Weights of a small transformer language model.
Size: 15 layers, width 192, 6 heads of 32, MLP 768 tanh GELU, vocabulary 1024, 7.04M parameters.
Architecture: LayerNorm before each block, rotary positions, untied embeddings, attention and MLP in parallel.
MLP neurons of a small language model. Each row is named by its layer, matrix (up: input weights) and neuron, and shows model dimensions 0-191. Each number is 128 + 32 x the weight over its row's rms, rounded and kept within 0 to 255. Numbers have three digits each.
A block is one neuron, or neurons of one layer that tend to fire together. After each block is what it responds to, as a language model described it from the Wikipedia text at the highest values.

L2.up138:151109127096126095167145106172131182135151139151131130121135076170059130209104100160106075143156164115105103111076139111140103099079078056166136086187129098108130123105153079098153117140144097139173129098107107134130162068095153100154137132094139226136157105165081124167129104154139126116121112117146119126129161128133091091139124162101028124161139124148147143145104100119163147135167117163146129098146104153079119066116180082162170141099076128086162121176140168129165074062085155061169123134127090161123109123160146143147141141148092127082110172100177219135160131078109096091
Description: Word-final subword pieces. Mid- or end-of-word fragments that finish a split word, especially "ies" and "y" in Species, Biography, Bibliography, plus pieces like sponsors, economies, entire.

L2.up436:101138145130123117098111082077130122182142171098134171127099132130109146165131121156150137156135101111175149192172089092131128133129108113096129117096169079159162081175175160141143114148083172081150138162081121106116139113120099180091109165131116146115155100141140107167128122098122138130103135140092148205144114123152069081130093106141147107067172102178221135080127127115115091063149191164117121146167071186149139076150124155062101055105137123091094130174100108076118220129109188087085135125117128158091129161128107126085144148124113106121141150145170028142184135115111129158
Description: Word-initial stem fragments. First sub-word piece of a longer word after a space, such as ass (associated, assembled, assists), comm (commander, common), pol (policy, politician), dis (disease, discharge).

L12.up154:080092135134169074153127167133147144147106131186124156137129107155102075144149096188076118115134069172115152139119079127124097083136129123140139102142141095042056085116142106149137120119119091142090162071138140154133149151158115111103131168161148064123072125101109136147178169123030196063157184134175153109138107093133126091152144162106138156117175093136138190120107116160125126172092097116113152170158188096156137131123179118128023134104097099050088150168090149138127148116146155138110102129093143116133099136175121127167103110105144156185149111164158114090184121144129065151
L12.up332:087126114171173092170160109164053134138110093120131141103138114168100143169113087146121190158117099192094159124125124116164157122095124067099098132084114088155109080129145157155207142148063136117197091098122145112105146131062120078076110120149126098150063065165145174065111155131095139128142146168120186185110058154134115155114141141113175155177118105172109152105116059084158095138128144140128116126145156124062138086108119171146076099169184149080142142126143178140110197134141156147099169169126185067122149126140136118187138124091111135110108162144163113132125160122093146097
L12.up520:078105182111133116113161175098110149151115131114109165172160147183075110136082102111166092144120141100140159157154199150147115103119134072084096063132116112118116180123114118094110115169132142096143100107116146154120184098103104104098129069173158186128135103110147121123174135091115087138163139124182183109119231118077159117133120123088153121186141142123126139178125087126064139179120107127112166116121080137150158122164121111117079107125115119141114217133113084115119104143147142132117174127085150101203013071160134105185084179090120153167085110132104103129067114112098137136
L12.up606:091125147096140141173126143138178188098072156123156130104144129090088121134138148140121167083150130141114101165158145185103081159095137140145115139134147112143108115082114060101127118117067140074150136128163093111141155136175110100099189129172145104065155085115162176094138187097103075072139149073162148114110125143105168112174145160165081079149119109127165163103154100120079107194110137159030136160076097078169142122097091172097131093138118092104165230132114153120114153153133156079205179109142150113119095070161129170167086090125130119148086121141145146130094137130099096116
Description: Head before complement. Final pieces of split verbs (j-oin, aband-on, ke-ep) and prepositions after heads (president of, began in, bencher at), just before an object, often "the".

L2.up134:122067109165155107162138172130170096113158089070125101138124133123094122116130154123161166126123163144194160070107137155097142128090075228115103102183129142120114109146122133107184114112074126107091092176126099142125157128142147132119150120151160087126163089100088111105121170087162139146164129159160120151142159122090160139104104129156125170086116089113169146157118135149178142102152159145127103088136174159128143120131065088079054119051181109054109133106106112129108112128164185189111133122107154137121138168086087112092157128197185127108112108134141078050125191185060148078
Description: Mid-word completion fragments. Word pieces that finish a word split after its first letter(s), mostly place and direction terms like c-ity, Count-ry, n-orth, also sh-ort, sc-out.

L5.up61:163086143084122177126113126132137156173101146119147113082149101134141102103142095148085086097135141093174162080097135135119174125140168150099126150139154120136150118125116131175140112174119108099102131104165148130109216119135094097152182139121146133093116157161094165182086125128129077146132137156136152143111133146116142115111130122125140128105127130108158130120108188152106042066127142060052125139118152182130122101140125130127110106116174111132159159125050171217169088115108190197126155192144112067095153126085127158133120029177035165141111160066125093152160151143178097081
L5.up181:148113120192110158066158127133168142107095113188117156076107102105110081071144145148142125119132191075127163151123133112114085146104072149111151154126122155156140142083151147073136139124119083091136109140168186082138160121116161139130143194076054128177177107160108167143042101104143073118138152156141163120132136090087170121144064118171120055149161134091110092106166083131099121139161171150155134125120169112155140139121182099125154046134129185096182103141158140098180144137125162124139081095096125122107087211166137092113119162132153193114107131135157148143066097131119076106
L5.up197:077127169168089154134116102130113126094156157161106132084205153106147078146104182098148130124130143161108089125062140085061213173127154106143123172098132121171124095167162123113137113099115151121083107122152161157145132151155158077066219206129152135128175117119142132098176151152146122130141171145198098177156150070122176124072115175165142151133084089113139134148142133160111105150155156129075109117160124171081118107122128124109187086114091091158133122146106113202146109128119124151162125095074122132077130164078143144122090110094181078167058117126089135174141117171115154093
L5.up260:143070055141132133138144113123135116107132113140083148101168159115157156133182146092154086116150153036161135120159104136102097102121054126091136092145046069116090156145097110114105098063132129164128163142138129150143171140144097159154164151143116190102126083151089135123163188116117161085110179129141131144177152095087130144085074160127156158115117069093214155164148104167157143124163160125079110113137184076136134130156159115130137155096132165128143074151068110168148092222108144140053105124145139112105127129118098149108103166093170136095127129179096088066131164106092103098
L5.up270:143156152130108128058146144179167137112118144070159039068113129090155150095107163194151148153129124150129132162123155149099167154112135135152120159155117081156094147126158154152123157110070125117130043166142135149134138127123198105149070094160113050152136064108120097099123060158132079117123167129176134067129101105112107131141083127199143169118103173172144119127181106115132093099115173165148177126110112141120126093158136078001190110127130171126142121153097101148152141095153144132153079120093131140127154155130134145071120144126213132144088126086128099106117148161136171114
L5.up314:122114083141100166119172145130151186140100126130113153146081137154066153118110203107163116148139108146140098120112074081153138175090156125181120107109165152173095158176160123117118089190105118105093098153121118136151129076111140105158126092117118097161184176188080173094122132158106073097067118141128172123144144163138104103183100143088100083150131128162109137114069163133146136146082125167131068144074126098143093181132100094149101171088128148167099158163155097119171162172076198129166159123139072161138142139139172110113093125128139139164106083137099103138160114185049069209
L5.up359:169106119095193129162149145073124155154118071084164187190095122155128147137076098087130121138148123138109068085103118077120169167153115076161156091144178174124134132116160144135081142065119121112156103165157123158127157142106071115097142171114167093142106167131134190146101114116137102091130139134136086147163170085139132142201101064182140186178154078061130123121091156136101114157159120114100101119139122098138134159118069100133097137115104109111147130173133137150116124158126163115173113156141133097064158148080156175077087100202163147162086122103183104062135070151061132114
L5.up427:164109126118155132120188175160120147163114132136100099091170110099230150094141195134144055162144116109153070129057111098094108120101117112123127113111167052190127085196118126136142107146095125132133164180130123160111151128137122076140126118082083054117137146131161148123191118092163106129172144122166110111093112086105150133142130131101159101127146084160109149141128136162063081114084154106115193071123078115173085143057118118144126119110104166092130096177168071163107117183112165146139124133086111112170116151082171116124155101154136165144118158039149123119151113166080167101
L5.up475:145158164128131124130094180103143146137178189096113115190105129233174145116098165122159113178114128087145161124104133169096109103162168125128173115057150102132073128093152143128121151102146113133073131103157093097163138140144162119123129113109168123092060059094189199155073109093145154098089128170166157106089164151155130126212107072172097161110075177109093152117148109032156098096098127136103125130163075177152135113114110095151126107097123144195147123141154159079124095151147188140134139103087123159127056109129127109112133081139166147119133135154124161138119111104080111131
L5.up501:118134140109186113124150135145158127136085099116212160113180146139110105076139157076064088123097177134149117122105156108137157170145107161123079094149145135133136109074091132136123090181170053138106122153131125188114120189158138137124143141150136140094078084136103156140114102145143184117108160201196106139120116066102119121159136156105097159069083158167206166108058134113128119149174136132134130151119142159129123129129123042122102104185082180139158186150109134081165130133120178077148101081124143123117124143073122118120170082080144094074074120163138066173119142155126084165
L5.up510:109145123102140141111156135179123137126118159059076113163158112114126118084114106088036129203148141109135102078113119159193142117108168108143160106145147137156106106159154138185180123130063150081121119088131127118188119136092157099081080167155140098168114100108153165164151133072142122132165064162176058137184189151127122145149155172162069177155111098134134126120118185134128062122180134099123098170106104128106108146074069078163102131133179105161134152135138170101130146132066081128111152142147146153167095117112147121133176095108134091144085140078130144109149097117050097062
L5.up564:128077137101107077167143170074178107123111114105088194137164144142148028148104113115103120046179076133098149122114128160114185128142147095150135168160087126127132198135107118106095119091159117141137133152112067181130099180132141074108160119105159078094160099200114170109135074141106146155180124076117141155164160119121103142186154112128128078071101088116118117120118174142096157188135075137139096137146173085105149162152099142123095161061164163133136097137110101200065095157137145100131113150082140128104119139098075160131155136139147117106142166181110146134212127112126114160
L5.up641:135127100080161113144175146166150113111079130074150119156127153161140105207087121102135165115160130079139150126082199114092109143131182095122191108093080146190162119109164138122175184123112131117171102166174144126140115155095118106107122139172107078085162148063137135104128120178107117152134159136114146204136169192096088217130066132122075113126165143136111099147115153157106099100125079066155071125128126172180109118133117125148133107080136082097105158058093143159125118151145125121124144148088152132089110117193154102130110099177120126113107059166101120050143110186089114124
L5.up663:119132136079190203165146181068160139150140116174082141075152158149094085105112156094061169145212137120180111124161057142156110115127154142142135130106097134155114169114124103133137136137105179050136106129118150094108165134114108111144101136129104128129125139167142129176076119153140157145117157110069113112093178161130128161128232096114084159136138134087118160118077160133122085105168145109098042130127103057151111127092058124143122114104056110210087075139131106088090138109121113121132096111146107133071124149125112088122093075188120155152116151150183130140096125154148112117
L5.up672:168074120170166067085110092138080177155147124137114085155121144105100093148099094119079077162132109102117122110097074165144180152107103099071118086178059129113096139144147126112162133160156140056132088128127134147113159142125103185152128127140124117114171162150114097219133139124101144089135136132139113171210160139157113075163172141118165111123109126173167106062118130183113131117149164128135127119108104121144086142099096105165078078133101081137173178166152091146138193157180156146103063072181108171122133135168101154153174111104120097117090132106159114101163213172090133141
L5.up755:142159146146171118123135186130159151179156176052100119124210132160126126154143123142086158165129197147102060105177157094075156094070153129192118063161096146137114071093116100114073151174103091119149151159103148110157141087145129118121163141145164138157128145074136133163144125136088128104141153099133176196111159098108124118082077140114135116136093155130127153108071143127104128152159171105128106154120155133120138055118146085044199151142153186182145143149068085171108124104087125108117150135143132149123147080093153137087082178089133149130070146081068142143152165146167130105
Description: Mid-word direction pieces. Second word-pieces that complete a word begun by one or two letters, mostly compass directions (n|orth, e|ast, s|outh), also Int|ern, rec|ent, and year prefixes (198, 200) after "in" or "(".

L12.up142:136142131106145094098172151124129168130129146146116158158160187157121228100119143142146060090089089089129127146095112155170114104102091128144147098139181157108125187175144116088037051117083136132093129184124146124122133150135084107135091127104174087093142146135135138092089122099122129147139081133126194097129173218140099127146144129117105151133087118146128127128122168185095134224127119141144120112108083130102098128099120092134113071175070163093186117089115130147131133128085157174084140155081144131148126144077171168116130127038153159183078126139165071131164099088119126144
L12.up346:117120119149126186100135133043111104092124189160086134114129088162053118179157087121132179125104108092094108088182095104083154148144105153129150140096093125142081147128158158076150136159100155126108156125147161108099098096105154092141156149165139132190076115141176109083141191164144158108153120111124154105143139092141070152137161137096083166115120113158120117095132186143081058154146173109068077102119083066132134105132183156122086120127068139168121164167114150134106190133094139154090124154128138105152103176154154079158158108061144155073129169208103140187096136126155123171
L12.up576:119139142118136136099124143142113143114117111148083064120173106140158102096119202109079107115143150068113102175093123119131133041097142144120117114150096129171103123164111129137149125102080160137118137145135162168168114173136131097151147169091140075120162168120110112163088181177183065168125081093092121038126162107163160117142148151026127132173132160139098095115135159192090113175118173151143131129095145132116127106049164158137155088087101124084128116088138132148118140153133130155080125142118060143168091145126137106105119101183146161129152135194235137167144094101180076141
L12.up717:105095091118112136111163216126090139109172131180076082083111180080130110174151163093175177176131064102136134137153123155185125108140136208105176092141132146098158161140144151104125124186108104087108186121121119079109113158143097150085185190056113105087067124102095146131086134096111154119078152135129163116149192122142126118157164124052158121139146171155127068189105159139144094139145156120145169051124201133177168153119121126124121131135162152124154128136154177144145121146127135120095112120132108097152192144131102131124137102133108125129146105130119121150101074071064118052
Description: Mid-number separators. The decimal point, thousands comma or score hyphen inside a number (6.39, 3,793, 2-2), mostly in vote tables, plus year prefixes after "in" or "until" (1952).

L5.up8:167152062114168093174109174144127114172133130061147151155148097119144099149182101171098117142166091192138083189108120139116118119086154097095120111138157165133094113061152133201115151168098094131133129121133127122117084095171067143196168070129103120084113158135123085055158126083132150170147170078142106125145072166110151154138058128157111119154131089147141122178137199084137138135126118154103158117086094126150196101134128167060111166090156157058140118083177128160118147073111147117153114173143135117133162127144068188144107156145133120123101111142142136043131107100141114157
L5.up11:089153056085180147127186161118128150087094102117113106110130144127109163135171084095139080135115120132105156150161114131101153136134115143098115119124116163152170153133226122148077083197130100122192103141122145104119114113152127100113103137084173156032085114109121111133127139131110111175102168188116076192159086123073103160115137133091156144186157138127076194159131128068137138154146104149097078098164125118119116155078177159094163124199102199090031063145164092165094141153100123125108158173131137146130108106136121136138057129129141076132152142159127147118097125159141132140
L5.up20:151126090106146103152108095110171113097088196118132151106110149157143141080169076104112131112119104131147122096087134112189170138092123093170119120091133165187169186111152176156130194131124181081195136135148128115122125045078082095098160090104178082138088112137154132106130137111182172139136102126138119172133126123097113106145159173151178099136113053110117143127144105174209113139131128152151114113104164082152119126131124144159196073049158158123046127111117188140096155135092096059174175111088165132148102112121136112190182105148127112092181156131122136126139099091144149156
L5.up54:116133107162110143150133158140117121135107097120083176191115166083139109123147131116160125116122096188099135199141147133165104129088098088150077119095166134112113118191148112135068169129128147162144127146081074162062101148092069190135105106211103105139088081090076125154161190123139181181127054133124165083103153113123097158097131154152157152128107096151007129140135187108133140132152155161103145105147168108115193157107145117143080125138118131100110051103172132118181185157159143139145094159127124144130145128110086107062125104112131126166104181152124078164101132112138128092
L5.up57:100119118144147130117134120109185160108066112076138105162106097098184146095121126165150144143124113141103141136058112152108123098162116127151126142156131141148108091123117148106080139165150157100155092235146086160131145153152066139061144118149202127132108126073115070112115142081145152088168124102072123116150129126145073133141124155131065155053079098089110140138151107124166172130161144134082106131168176133085158098155176081121180134092047141128117193096103136122115159153106147140152156106129126142103125113145085112091143205117179082121181198125099126145146101185084209132
L5.up134:151129132091142120140115160114135171095094136111115116188107104094164124080075177129052114100081120139131109164200169123131106090104093132186179044175108129064149123120184101163070181155145113152116105176157106096085142138115108175191144126170184158122172113078158104091135195147159148113059108196121156129069116128180123117130142110110117147113142156153057065081137113140154112110149142093095136099121154134126116131115174104142173102129162145161095135083140148127118146113192159135118112146086122114159122124110078077139120091160112138129142079114112103141176038137099119088
L5.up278:079076135100138160121193063124135123150184064102119059101154132169145157177116116094116174110138158147132090137145122144130176130172136137155057125125145183124080098125134081131124172070148168117094182150162153132117201065126188151140148213076117193131116142125108177124106135145137111118138096112071094107130189108073097152179115122139132165098063159131114139154105163133147144117166096201105159104145097139100134165073162141114163128128111132171151122149077078118096111091118052116112109147113137132131126125149119142168103117121135094124084108140075171160133046157163128113
L5.up338:169136086099129115178094139121161090104142075104125129106123120182112141108162122130136131164149124186149140144129165106148083088110113095178094107130091159168141137054175072165147149137075125177094181162123098112125093090131145144104165181208156186056122128149114129125110150121156149161138128159124103150138096113136108140122118120138056122085123127070155105112132111098189095102169137114092124122200157108161117112012106142149149149190078117083100120094138132152140139139189081140130177140124161182133151063132085078117095168143185099142110066186147148157105103115098142141
L5.up388:121175116149105154157164144165166023123193143048112125093127130119181173110052177128183087125145107135127189162099147102165146018131200171092155124095105144150116131121130153176127116148113115126118146190178140089140116145114138130124118188139134161101137156115156104095155098088148131152155104135095048114103074123104189075107164184133154067104092120034108147117131146132125130136128146152148117137134159108102152148106125142098118145167146185122080122149132137129094121090193141131066127114139102126087128077135084135123142145122147124079127120109070153130141162135107098171
L5.up435:137182154133154055126073148114161108126195094106159139126121193155120130144144119091124101128130166147124163125119160116113122082157154053130126087120129134212073158099158110063189141110104129144149081144131174085132107107079095124110091172108148162099129135146110101193117157122094124145105166157140094133160121171099162120115134125096151151096083082084155153153157163163210125142159104113116084161117103083090139152095118122064214170110096127100136121117143123171208157096130039157122149222126124082131102094100147116113153100148111143117169180179127112115148108128139095132
L5.up477:108074161160177133144126118124153116132087184100188057143131155115111100112213095134092091116135186067106108130129131139183140109091167105115115128134116151118156119103157128123100166151126136112126078144126128093170090158103136146101066106078156154112046159090105103087090170129160133196103122164116113092118127171111106134140096141168037193111121090162137146143143177119147116148097146058133161155160093138128140133077109105127068140189135171098058143138132134120134166134166168180121121218109183170143103152143140100105123101082124119091148150061101175138137151127161105088
L5.up555:139139070148178147091187094166164071138133117096090115109196141069130153086130097093089124090097105160150139097122117183146101072117136117133152121150147164092120146140106110141110150147150120138184182135102168128086152119168157075066135123117044149099153115134167153088093116084176163157158131107148123117127083112094116133197120124160082059151123141136115076138184139102074152071136107109155116160140147081101202153097172174127130114097103111128204168104185111102132172114141142114178157127110174067141165144150132133132133057106134090091125124191140142139096082166160150164
L5.up591:113152047144121157175142147146091153172146175076157137091119126093145111139158154158085159133137092148097109151103136148130117156065136072168109084154123175111130092145162124153081141105157102136119200089132179033118103087107123087135192104097116118132097113137170075112152171161148114094119107149120074128094143083123185151088185120119093151146178155075127163172138132121168115130161098121109115107223137155177099097133167130162073163164142169065110133103181123143115144061190120111112174167144089154150101116121118109127137102142076122159136138074149137089146197142101138111
L5.up705:115131128110094173159105153133097182126079161141088110119105115122193133150145151136140102108112056087171104125185149108100158137105175094157195112134167106144115127112122135148195076158103201134109154172096148143076121212103143150075211138082182093079122160101192091152092172120120140148130122112130157165156136179118140130115153161111075190124120083127073117124148105075097072098138138141163121137142124126212054113112130135115127070107167082184130101135146159195123133174101060153128149170107166129128108137127159104124139130153124078102111160117144078132118105103126155138
L5.up724:076138079124148164185164101123056093114128106129071150095132185109124078081163120134158144128125119172125113149101101155118129051149123172169108117094100121242135229134094105163108119136147141131117145208075134098138149122105107171050104188131112131112117102104111143139122109118116141190073123119142090171151114113132162175126145125113113136109178102115094146122080184102102138129142155143122100181092181137126122170130143117143069132155105141116103149144140136103114118132067154133172121142155074122094124072085116082130092163101161160109207144131150104141108143137152211178
L5.up742:137084085108144151163089184097123149166089137125102160107094064045129140167155111140159118112178128145115181175143129110077125098079120162146102094135143136146108117081145044189140127107070118130127133118112138125147111123138134097120175155181170099117165093112111110101151127077133204113136092139134116200164133180110146185197119087109161139118175124098102150141138139118095117100108135085140142037148179080149153073128125140177166123123136131074078113132142169151203122130067124130139178132107114123158104107159108147065149174150086093116126105085170152087066092122138170132
Description: Noun-final suffix pieces. Last word-piece that completes a multi-token noun, especially the y of Photography, Filmography, faculty or poverty, plus ers, ions, ren.

L5.up38:133119131131142138191155088143133098112151147151118147105141132121120110139078137121075112140155165146080227146125075094066116089128185139195132130127157120109149117125092129126104139079090121130093142156158166090071145107142161080135103160114127129145184035058139115137113130110101174173147094083100189170096123151147151159159148173088078160123118108134137151121151113082150126191113143186190134093205133158094077140123134119066081086114098152075135133159130124112111157126091109144099099171140148116090068100088099186126117138088106135132113179136181124164127151109098216130
L5.up43:118146076173152091174162076179129134139066120131182086103139069172083087137100166161163108111109131151111154142157059161129108113144137104163162122120106087147163117092120143128145163132086135142124150077153122092185094093149100096149173108094077161112146065067121118167156096080113163073126191098126175142093099121101136164126164116131108139179150167168156088196141134093140130149105159173109132118140086155064122160105167127099093051109161161103085136151089119150220149145136117104069084126132157133114114062038141148152132121084144120142127157097143101099111151113139117133
L5.up68:126122117163046142134069176163091136158071128139142113147101122110096106160192115178125098163093137006138177160095161113114135154158071110104125158119102097093138074193079058184101122104129136067046163120136112151130194085062176147162171113113090151097115146114095137154116109124118154146138146118086120129111115127132156095099091166121140132134139115129173163116125151131157170106104139128084146128105171171171158170148144059113103059081081135113160131102115171177129106123167170111105119143171108167147148109137124185108124141124092130132133168123128110169096162129190142109
L5.up110:134128115074059134135064185134125132089033130111153104122124166117125096113126133130136068116161159099193125083146146113170134068203062151191080161128117062137099111080116083193161155126167083122153135139136089136137128126101112115115117109130172128143109102137098154103145158125125066104137131125186121158072123116110161142157143124064159191101144129127122117172160136085075100176188137123140137148122123146112174108120095115102172104135149091166094159125185160061122110132155207065133123108154127145151134190094081125123152124124123140148158119198099141114157133097163190104
L5.up124:109145111102112081145158107110097089115165186124127137166122093128160125086066141139149142201121155151095148206128104135131131120135158151118100169113182144186063097126109136167120147097111131118117129198106099105021127120110040107165118184092076117194082128146146142162067201137108158141145150090108150167107098134124131120154105084081108087080110133192150117107058120142136096180117131169133056180120149152102155115133113077119148146133125153113077131108172107117079133119126124136103069159149140152098155155160085167103133175149115139104090135148114071188127110151116137149
L5.up157:034120120067133161113136152159161153158141100112144144122172154086100145141112030151139130117138095162118131109070191128088148145107112103150107102142134130195096138122097147142177089163148117101143147092106118169110139094114100136098204096084101109123144163121194141131016151208100160105177164092132164169106122099140147127089096127096173124153125114115126093105130103095199152126122101124132130086093102114086122108105083167117130124174164154132084095215143118129166160143129173144085093102134137095155105151112096126129165096107140095187148104138169135159097172144166190088
L5.up290:162176151132120172095123113142140066096135113099130076162090051099156143123088135167154105162137129102191107166196132142143099112118114133136164142116089094096133066158109133129127096120086173109144137059124082115104115171145167153117186134167135124068085104074201093079159199160138147130094140121117087126121131122055097183135128118167146148120140146136190130117130181096169079136098169072129173128108090137189120156071138107130114108133101172102146125145088154135150104086107155152180173138098123215147108144145190147125187142174152129163116074099146134147147101109100092098
L5.up302:128125107103099094074086201133135144136111142124135113168076131140130207139106157117137110105116080183055141164114176175154109105149097122116116149161163147193131052130110158124139110160164073103189191164165131094144094114140119135079151140141055136145086147156120137136145160133124147168143081143083107152136131058086114162138090088168152109104115170117118118082139157142121150110085138153112147131149084081166106175153125101129094073113177153097123078097084161158132189135116184140070167127087123107134118081083180163142098094130109124162149143163091131143140110093230132084
L5.up326:092100135078129114186104142144128101092089161090135110118151073058058134121095137134173126127130106099180126076121144114096105068101133091170185060149106065130184099116187144137158126158117073113170111083098199147125144169126114128084145153090105178060173122089128186093150162142109161136120103147139096156117150109158092148160091133119070129155150129129123129096093160124102127119123101111115187200123146123175106113102125080087141162136069126159133115126136142203164119163130152133096101127142104166128105133134039082135107136164138161202139135140178136170151142116127207159
L5.up353:134115192131084101140127117150133081104149114137118125113135118134105117121170111095100092151102069103173142104057153162232123115115095131130102128149123086116064086114097169112186122144088147101116155115161134128076136183096118111075165179148164126173065128107115075162111154128142142118167122174138129105125122165113142175137119134128111131115153069163122138123163143095199138137144150104173121123093118157140104141092100096097064109101103160098143118167040069100122134161084088159108090195115169132130154135126151114158134157189153147186061195085180138128046136115124123185
L5.up357:152075173111126144088123108153135068074128118140225129130169100161064081095099135149118102146155130099175215184125122147135147113113096145093130105150103120127139116106140130191079139118139111113118071125126102140134081141113149147149109100185108189104126122122121214126128103146150112123203174159138103145119123119089192099128141113114095140116174134101141112138131127154094127172062146059122061132114090156112197111088150138102161108164038192111108161134089111089093074149098130118140109187127102128194114113181135116115152102099176140128099135143133139128076112132123152208
L5.up423:120112082133101147115114119151146181144137110115154110138107127152110126089130147131115121122115200098149142180102140158166123102089124144175104134115131109169078049125095067105175076071150120121149163099126109087127200145134128212139141130111065143088143152187129123153100217174114089092119124113132138109076126110134060085144124117125110109182181116122117104161115161121112152155097114094097182207110133150205141184115107099163111103129127122143145086176041194125129137167145166114056173158115119115139085086121089115124110120103111134205139111115113114142116155168195116115
L5.up437:144103168163130130078138042148076204127131135184151142134078147125175111131144147159139133103088104130141162176063123091117101194240110093138119080097114148184158132128143112098134114125077114131139126160124141113107067136159084140132107193107142091129096113131170133135101137113135115133131146138100117100154102103114143108158127142149091095049128123158134127067129111202132142097140185124152121139106161119074179130088142093117160059115062093126120111121126163113127088129148107160139136119172146110078121176077218211086164140109153079123129163146113113135082074138119121082
L5.up473:138198180110145145064156079129133140143153167167134141088092111151123142144120118132131094170176083137139118154141082122134158115084129114124176159115155117147124115170152153147095124169085168025073098096146090167111141183166153127055121157122136099146119100162145162138075158157094145123129145086125133160120108134100104076192143136069102125146156125159166089108092149113096070153096124139044126116173128135097122121082113062151147040131089148131171133144120066106123124186156140144083062139172125174137060125150158131115186136107122157160109176160181091108091145096113124111
L5.up537:153181113103087136115092182151110142127136164065158172102155084150101120139152067099115185159063119164175125109132111096133165069149065121124110139119085130113091154161129164083153090173080144129113201151207146046132102149191118134100172152101130114153084133112113166172123145174100159122133196064167149164144119072164131107100109081122161115157173075152168119071118212151143137096123151086132101104159105089133185142080194122090151118138115122098124148118107137092097078185139140104074146156150113203127129139108137119109133111153113087132115139113145131127130124136159149117
L5.up721:123122179119104159116114111124154166145067133136131159101165100161123169106107130122173155191118161088138090090096126102164078106158090129142114144134130102200155086164147145142148110138074131117149155106166158122140131197176135100015152157083111097107095053134150146123154155131112111135104134145131154149100132084087089112139105122095105122145190074104185152118132163090132115142120140052112123166152092138179173173071157135069153043074098149071136127153077180141104157161157152156113058151139158105128159153102074145092130128172142115152152114122143086135129106110169189095
Description: Word-initial "at" fragments. Word-start pieces, mostly "at"/"At" opening longer words (Atlas, Atlantic, atypical, Attorney) or the preposition "at", plus mid-word pieces like ond, ss, ear.

L12.up56:105122139144100106137207148135131098139163141138091065162129147163172137092146089138085135172103114144127105149191153063133210160099083052104135110169121139172056088109145120193096117130131125150085153131149104110107158143160137149213185104071171101093102056165080081135133178125117154147179163147124156175092110163137148108153114153114158119123113129185108167160112144122108105122158128110080155131131133110099169144176135089139089148111156134105111053089129158174128103136149153071106101139164126121069099155109098119057165102105110117147130154127088146126092134133164081200
L12.up380:120111124127137149124131058168109073076122116134100085121109209128124122173113155104144127154103124214138149072115173135115226071084116093150136130184104124174113154128106131095100134082173064127161185221170084165097115140111123129147082146073157124068163103099093100103114124123095169176172101153128141182110166097128105107083136153080141130134093115161121095141096120072144118135157156126090138101134123160103149118141151125171100122090102135107112095095141146227128129133191154131119143137148120111127103135074151128069130199129151100070133084124160132171103085139125116154
L12.up449:120123121125133163106122106194188163135127165117111120150067182131133131140115137136122146177117100176137148179137106126077147132131175141130128108154162172137126132113166102121083141097114187148144172148106155089126094104089075192104117167078125139094161088180135080087173139115118134172173121129113121139142173192144133133134116112078110195088152092145176110082120065074143122123199110116100151111076083162113129109140084124125153097102062193084091119107124147104199148126182182123106154116173093123194159092116113094078140122098093137067136162090155142138132098209155162168
L12.up752:132136085129087154142141154134178163163121231113143162098156135150150120107133167157108132095129093138162072140129163085069131102111098163145112122089103180171078147119092153103110150144102250091157113091093127108128125124142106139107110129150180131086176095093103127101139117119084159167104115149122063140109135138180108112130156169113113127084143127185144088128147116128164082118155169098102123128124172112109162160161111120120106104127083118101078078099123178229109179131123182150160091115169126128157181092118101151108174177086116113111163110157141116062178098146143103213
Description: Noun-ending word pieces. Final word pieces that complete a noun split across tokens, often plural or -ion endings, such as applic-ations, temp-les, vers-ions, Olymp-ics.